config.yaml
optimizer: "muon"
warmup_steps: 200
decay_shape: "linear"
MLP neurons of a small language model. Each row is named by its layer, matrix (down: output weights) and neuron, and shows model dimensions 32-159. Each number is 128 + 32 x the weight over its row's rms, rounded and kept within 0 to 255. Numbers have three digits each.
After each neuron's rows, "fires before" lists the tokens most often just after its 100 highest values on Wikipedia text that the model never trained on. A number after a token or word is its count.

L3.down64:195139145166115133110164169176144118171106131147105097139132137136097101153089074073162036107105133083118133127170138126111198108093170152104099079111080127187142120110109193137116155090154147170111099115151119137080098156091132097086171186092109120101170118083126119097156145113111178111099180190129121106177090168128145168110124072182140179146111160129104145178101109077147141128082
fires before: "act" 25, "er" 9, "=" 8, "le" 4, "ctor" 4, "The" 4

L4.down2:092158117215112142079080115104105135065111145176119111166136129089102102100143150102103159103174154105091151136077161168166110187114106126105182155167077187114138168104138130144087122123090124139096115105122097134195060127124124125112140179129092090123125082120143127159060151104128164127197145122135160128152155112163152114132063164155117099143109102134134161137122114135097141078164
fires before: " |" 15, ";" 10, "iz" 8, "ced" 8, "s" 7, "ished" 6

L7.down266:129066117087182094107170101131166108082115175110098151192110109100138059098048173104111144117126169129188090057108144155177073190148141168129099104120134136184115146118166103097119181145096096115124141182164072174128150131136129098148115145206075135124111119148160126165065126158132117144098183074176182096120151180116131139119105143110126116106162123156141152114080132112137157114122
fires before: "9" 30, "5" 14, "7" 12, "8" 8, "th" 6, "6" 5

L2.down124:070136074091082148103119110107077107143127118125133101160158133132141101082109141117164072139141126161142172147144152137119137231131167110102106144119082101098135163115081137113068115092092134164129154101204139154138110109105161064138112107156115182117160112136172094070121162125130196113131084119195130084162152125110139120082109172135166179099147116130153118113130154103117135107150
fires before: "." 25, "0" 9, ")" 7, " (" 5, "oad" 4

L2.down437:141125098022087086081166108126184145116166114070131158081122144158139138124113165116110158131101149184128129091132110134153124128124179143077106168093170176158097102159102146136140082150143128183146179103118143118113079136082095175134178122073111146069126154137155127117112121120172129140158127083199171113124119144132155127080192087081082134108152114176161091139164120102187113132150
fires before: "er" 31, "s" 8, "ure" 6, "ive" 5

L4.down679:091125125176071138109097115149130195159158111153148114137185141150056156128154088117108155119112103080118114193113102146089168134111137138143110105137113132159171107098164142121128122068155160165110089137155120133137164124113160115076105141117184114065230162122136148122149141064093151132099178131136111144124111123179165097122211121124088139132122073120189156142082175145095046115158
fires before: "act" 28, "les" 20, "ge" 6, "l" 5

L2.down320:087069177147151202102128195172104144161180168172125111174147109152086123143155134120099102072197151162127160154177089119156157132157113106130140110146110092157123168138154190114097138129076138131140157116159127126036138144162129136148123127148058210095103049097078158170099140134123134194063133120160124118104123164146099127090115094145101090160175100105133146166118135103127118047148
fires before: "al" 19, "ated" 16, "ing" 9, "er" 4, "ized" 4

L2.down729:157130109142165134103151088172114136173171129110188080112175163068183083152137159083155129124063089145105116111074150119124098055120142145087080128184166129145151167100162086139167168113134111148119072114095149163147113151166091172083114080161130136151151082108142157177137137081110107147131122142138094159172081111140112114146143125093149135169142162108078145118149123140139107117172
fires before: "er" 15, "ten" 15, "ic" 9, "ing" 8, "ics" 6

L2.down844:149106057099133123118097124204099115135123147099130086214160103098128110168129096106148097183146166159056108100079151168151159133212138102098099114147133135135087097123121061187156097122141121089125156116131130157045075143106151170153125141154119099126111123111126114151022120140099119060120088169147121123171133141099200155157172133120160123103134103160112170142115149137117117155171
fires before: "2" 15, "0" 15, "1" 14, "8" 8, "." 8, "9" 6

L3.down272:120105092180096059109118116118139133162176145105033115107132098156201169127169166084134139090122137108176148104081127085130151172119135080144095093133161135094134106167096086111147185163072087167138155136141117155142119209100133067085167157135105139192167098120126120163119108134126128093137132124143151105108111176108077065178120095181124093087083103110162133130106163157135108089131
fires before: "or" 20, "ore" 14, "re" 6, "ient" 5, "hed" 5, "ri" 5

L3.down382:121147118124057155107104165131121129196112127120127127112146122201170142073115095140120116092158099134102115174155083091088152147114148159151154165072117090073144131112210131135171138159142141129140098134123177120104099126099079141188148106122107067124183155179072105125141150173177098107109102115132144082098118154150112119115130101097080089134125121101120166111068113129117149154123
fires before: "-" 49, "ord" 5

L4.down688:114082092129092166123104182143107139195202152120146093153157026108158114177134147152175130080088179052078065164118084119131146178177125141128127116153163102128114150158106113079118178108117141128152142049136124103161070143142079073147152122110119183060056132158120087081165072145137100152117137138177091139111105147114124139120109102104133117132091140097102176133117120125139162161129
fires before: "=" 14, "-" 14, "or" 12, "ore" 10, "ay" 9

L4.down313:114128111086130147091166118138084076105097179106159125115143135182172143148121161115154188148084161181092130174148122104148140137087126127107111199145141137152104135132081126128086106153160122087121097075156140182118109104123139179098134147134087202121124086135180124122171115185113179116091092138146154125080175121144154103136112170146143191100158150156110121074141121101145088069094
fires before: "ished" 15, "ten" 11, "s" 8, "ing" 6, "er" 6, "ics" 5

L7.down370:130138135159127094096153135154090111137110148123080144106206128177107103095194157187107140106146102120096157107112103103116094103060169078155133156136180207062130090161098116128126049165100116153119120146101085086078094130107131107166119121122137110157103076149126146134146189130147119108099160156162114159187081097115155118100152128130119093099129151092123147116151145212212090142186
fires before: "==" 25, "The" 11, "===" 10, "On" 6, "In" 6, "D" 5

L3.down805:106058114161126178207087158090148124152140172113134080146094084092165179085093081095079159123124150163112134096173134132129136100071071122131166152106125153129110151111144195169124159180071132039195131131139160111151096077155087145155126131167130150145099146133132101045092100116118188110138131132130133153108193116130109125147174125117137146124141111141131118179157130185148095160137
fires before: "2" 27, "1" 22, "6" 6, "3" 5, "9" 5, "0" 4

L2.down481:122128191115104118106132134141101139148083094155126090062116087190062131099100163055132090071161172173087138106102135096170095129102206135102151115129116108132117117091147162090113171209127118148130100140126095163174126108099140165098099136135092089139065103131082146120172152134111115121176138088192112106078119159153162101156139114082142144140157120096166104136181114126092172080104
fires before: "|" 47, " a" 5, " " 4, "|---|---|---|---" 4

L7.down449:142153136155094146244198119186166146092119120143095201120113052140104180135101172158117173130145121123120087125093161127136046182113099117083155117186098128106142111140135107139133090047087119110119083156185063172120102150086159173138164113110096102116190125128180117110105170142148109116185107085131158162082127113142122100096105090124178163166149116117120151133024155147075131125130
fires before: "0" 32, "1" 27, "2" 23

L2.down700:103133132147189170039122148142139115165094122189169098096121104139131157067191115155120102143133137174070142174152072108120113092156141109135093116185139156101146118159099130132136106174145126101074070128165121171166084090086117150147138122113114174124220134111095116182131183114127125122117172143091146165075145111155089138096134170076117196113085140093124106212148078153115142147113
fires before: "ten" 16, "b" 11, "ing" 9, "rib" 8, "ot" 5, "ic" 5

L3.down4:170121133127090183116169088129147097139084121069149112139175096143125114115155196103126139077112185182118116097110140090165192104156132133034130102148175098083102175119126133114161160118146174112152099043087118095066112128135100199116189154157085160115129123154117118136113157179092142184159124110122115131112118124130163084133099150121129123132137186093165114111148130170162130084176
fires before: "ing" 16, "ed" 9, "er" 7, "ional" 7, "ation" 7, "s" 7

L3.down124:094075111135099152113109168157174096086202090096112121166149127100119100138080141065181130102054172149140132108151136143138055121115103123155149172185118107137069106123159119119104117134128121084121058157128119123145112137131162065089131124140038094095182131123223146096161149091133154094154136134136160163080106129095130097126140166079119174130101122087149130128186124195160120079162
fires before: " " 51, "its" 4

L3.down819:171096060092126088086123154099167153175158163164135100161151155119079157072136147132102145079148084103150122100180121154100125164141131169130178149037115126113109151094119102105084141096101153132114186144087142126091102130153124090164147128159187134110128140163106093144133180142132091108111083149144102128154106163146098135140087162153106145092132111109162123112132093098079136140176
fires before: " a" 29, " been" 15, " an" 8

L2.down728:129131130131118122193150139107147110155141087089085134172138102152092121128130105134172141080113084094196115083086103113196094181147149079110097161112162160156057119141159165107127058080155190087130147136099146146168085117090115075136125111098184160068136093189142158100099160125130155106115155114111112081113136076182179091132072158141094141119178069169145139114081143145149186101165
fires before: " " 89

L7.down672:165075146106122106099091114137150121119128192151124109163166124122178147136151179170129166136147135089165120142076192188106150171097153068163133098158154060103149123137129096111073105155129088115194121158136176110116166136113091167105107113083169129140108128170127097128137164122135137132167138171089104187121119131149114094108070092157133130104127155077053128136129175146126105156138
fires before: "0" 22, ")\n" 15, "1" 11, "." 10, "5" 9, "6" 6

L7.down191:125211100150139120181148105120104214142122079096114183192124106150191128084118140131148119137122073179130109076172157132174075108107078140118163145169154135072177137151154176145151128091173103069097118119145151136125136137086060141102145090150199099162118087092059168109138103145165187086151164138123141111143136107108100122148174173137125159120201118159155156120132178170170067068116
fires before: "2" 25, "1" 19, "0" 17, " " 11

L2.down569:113084076149131153082134129128143124170163159161125083084037130118107052164143114134115081135127103154130163144138113160079083088097068132127106143183086087125115120132216132065149087133165141113132137208127115137141113062073066170099137193136172122120123139068120127110105125111167137137150129130153105126142130137154104096168157148158090161087151119151108096134131138126127102130122
fires before: "up" 11, "p" 10, "ord" 9, "as" 9, "rib" 6, " and" 6

L7.down313:092138147095081139131174127092191153113111143112128184110101103099105148146221139107120104132159122165134120202091088100109091123174164163117158130153126151159117109134084142143155138121176168148102063139032143139119103134091113195057141141107124128121186145146069161168098165145159166157122192147181114157180141155083087124144118149111102099123095105104085112137145180102083062118142
fires before: "1" 23, "2" 16, "\n\n" 4, " The" 4, " He" 4

L4.down436:118152127062119104079123146146100114125107201097124037136133171086150104177131117160111138061132133059147129124162136181136140096110113129176123103108154165144147117146168105111151193091135126129080061116103125096103154138125136087119176109109140192092137119150178133066109165114127117106104150126122129127107185138154157092050139145126091174162093133134117179132162122115121119116131
fires before: "-" 30, " |" 15, "ite" 5, " and" 5, " S" 4

L2.down460:096106129082080109114172078085107119184158174127064088188136151145107104132118125187095127070159069141139167068155124092052138102130174181156113113148158138118122083182192121120072134115132184135171074124061114088151159141145086159118118117141093130070094140144128155105133174120144086167106101099140093141147114100189036128136093104141110096085168141097191150110117163152137152134116
fires before: " a" 30, " the" 12, " an" 6, " in" 5

L7.down87:085131146126198106156160104127133070122138133097173096159188090116121139173121134168092162068152031156145083165083132158162143159170114116166123100080157112156095150118105153183130147083090189132137126180084155147117135133127123055091147145126163127081068101146186126138115132103178149183130105137066166120173188142151192156116127116133187088117139107133103097155101129118131121080145
fires before: "–" 22, "s" 15, "0" 11, ")," 6, " |" 5

L2.down635:057109093110087213109156084162133085107100119113091137126120139112109082190137165147189174121155126118147105123143093116117170174173117123070119175117160102144088085155145114125147121139141147151198140158130163186123125114114083036111135129142124126131116134084085154140136179209155111124115092154141132133183086100109135127119091178194125142146108128105125111151107095160093139133126
fires before: "or" 20, "ore" 12, "i" 10, "ul" 8, "re" 7

L7.down127:104166181087139136101128120110151168156135124085116109128134087082146142165174164093148164121125110115191167111179095102121120123160135115101152107133118134121085189152082181179160090143138145101137076109127108068193122188114097108065149170120149120139092109103091155065086115129142095142129150103119125133059101067146097082138122151117104150147140100164113126145154076142168179107123
fires before: "0" 55, "3" 4

L7.down251:147094124163122136188095182128212170147076111109140131162120164154143108129150125116091192149151063139132115086062184148096085099128131129120097063090139103124162109092105113124130147115100120141094127147106133117116086069163100143161190108163095154076116128182168209090123090137141114131106097137129130142154139153122139150187180165110170123136161041102082154183132134125063094167143
fires before: "2" 29, "0" 29, "1" 22, "9" 7, "8" 4

L3.down872:121090070107091144165109155119126158131173151151091114121146095094131109071095121131139165111131106108151113063115146058193119096195132121103151147188136145178152016041130161102112198098120102092105159139152075075148137114154119119193140101134171176111113095146155120089145158164133101110156109064142137094112085109171117088137082135095121126139140124148146125115132082145084166133130
fires before: " " 42, "es" 5, "ight" 4

L7.down42:105094152109146111125140190078170140132128151116126020086180138140147093083158140103087086177110139060110144119136124175186116156196143140128105148138195072143132131142143138142151128162131173129109102147131119119104175190133078070151102178145088119114143136194138146116106176136134110137169117173133123201104107147165135119128158168177087132105125114092084044091145113138138103093099
fires before: " |" 17, "0" 15, "." 8, "7" 6, "8" 5

L7.down758:141156184106091158116155154184160165127101154125094189108162119066170159137130153173158201118125100202105113131186145182188148094099081148093113132091136197145098126112159104116181135131122140131062113104110143107138103150141141118098140155034126140118169107134112156162128113105152168140156156090033175108075112112110102117109126134101138102153086093117134146164065077105136157141111
fires before: "9" 26, "2" 16, "1" 9, "8" 8

L3.down654:150101164113143118130097154140057130109174148151135128097134135155156165082083086169111142153111059136141084197103126143109127112096107127168124147078099132110090106181089151090154183112133153140156133135133155181115146097148137204138112141111156150160115192078123121081136075122130116149131118121129031110084154095103132124192107146077141064122207146120068133098152157107146117085080
fires before: " " 18, "2" 13, " (" 11, "h" 7, "." 5, " in" 5

L7.down611:108079081143099116065156152126174124114156115117195078149095161113170131179181169179072123118116118141127131082162151122084106113167112138100126094133161110117143142098163170137150125121168118113106081128139177178094137104166150145147189079166142062157119122109137126149156111115121111144166070152174151114140154116117142153111155127167075091110174089148131073107206125111121150134176
fires before: "2" 29, "1" 23, "0" 9, "9" 9, "5" 6, "3" 6

L7.down823:098137118113137139109145097188058180061138091132125108127093155140172172134172159141119074181169094151112172129116116162159133097138065123115135142116202115132117156104154064110062123145158124101089086175151148186088035105143134156122091163159185184125136114144153163152094111077157140090176083154103161139100137075162201107152087119118128114189119174148144088175100077105092108104155
fires before: "2" 20, "0" 19, "9" 15, "8" 15, "1" 10, "7" 5

L7.down154:138113161126133183120122138096129108071124063163161118178151128161118148102103182114069147152155117136147095124125119083051069147148082107089125140106159116144032128134099198170082039113082108155095142133110095150116107126103132136105090114156144101176108175113151122116126152161125129106126175158106114089159190083116093136121161140120166142136148148106086133157084189083141129127152
fires before: "1" 25, "0" 21, "9" 7, "6" 4, "y" 4

L2.down742:149177114158145152077169126135159099061119057151056150173144116142097165126160180159076057137107151130126158115093111096106069170120127125225131131107141134137196054152082160117104133132148148107125131145151104100156125127121120128126087088120082169160180087128162146167154105166137147123158101130135117146110088097115135143125090075143146073113153180085169130186162133151082129137122
fires before: "The" 14, "|" 10, "-" 9, "===" 8, "==" 6, "S" 5

L2.down66:144107214124127122132162086127136057143137177091086141156135159144121143155134122116126105128111164147134114091123132141086086147119139125064184123174126098081130115152090119108128088093108126163131158147122086163153149093143204136170098116133148151108144145128127164149108102116139154178151127167125146153073140179106086135113139144209170138129160101167111167146178127158099129142025
fires before: "i" 31, "ra" 8, "n" 7, "o" 4, "ant" 4, "ed" 4

L3.down689:150111177104149156163101169099137100118106219105088075123088109145083183066145151113161138128136126124055145181100068160129099160152122078146087115126129187149095101155095122101154070097090131139170106121117049111082157170104131140067143109139116149159091116135128127132157154131130132089111167161153084140147139102110148110131077117128118084124163083114144071086155113132135086114203
fires before: " The" 25, "|---|---" 10, " S" 6, " This" 5, " In" 5, " At" 4

L3.down208:124141160115157191076098142119108114119077142092082095137085167162107184095115157102159108162119163121091110096147161119123166182082120128147136065097183129131184094186077116139112133181100153124108142103114114162064108097126167192125130177051138101074113121123093149189141072129153126190118196128123090121103136146150124078160119172127107157109168126093191128118184154125133173132076
fires before: "ed" 12, "k" 11, "ition" 9, "e" 9, "ice" 7, "ing" 6

L2.down683:073096116193181133117104131102134185083093150153108181087120099120106121096138211128118191153119135108103153101130090124151127090106098103133071117216150108111138121109145172099136148155142113124085070119117112194082144134146160155113110116143124174160137136155186129127184149099087110136160167138082111095144148177151174172195166069086069094152121132133137136151156165143152084112168
fires before: "|" 53, "ision" 8, "l" 4

L2.down732:116152163170156150103112126107104143161139141151137085211092102049098097120190100135117124125068097104177108121122099101097153122096164137172171149174111081127171151162164159125099091070069102173110127138103084116074151119127085110102111124109100138121123150125114108111120139139112185123099168169137078117098152116190149102103069116171090207094160083109120092113113136110115099111127
fires before: "|" 31, "er" 16, "le" 11, "les" 6, "age" 5, "ages" 5

L4.down241:146138116126115139108141131137077138122115138066157120087100148163195136098056131134146120140113095099111068160164128074092149093102130169142155114112157173073206083187129113148142164112176119112102103145086165143127073111145128160167142139111121162103117118141122091105111128152152113140154160158114186152137122135067156108189114075149074109073143090157079125147126119141082117080176
fires before: "-" 68, "one" 4, " |" 4, "ome" 4

L7.down173:149111146038142157113105164113113142093127111117124107185074105168144129152067132142148129159155103135149117184081116195148108139121107146145111066120121156127120074168146093136119084122165159116097149152046186153131145122131219110114123116147108110080140133191060126152114118109118182125128160096122124051156109098149131142130145113109131099127178163158116113148170128173178162126120
fires before: " The" 30, " A" 9, " M" 4, "\n\n" 4, " In" 4, " This" 4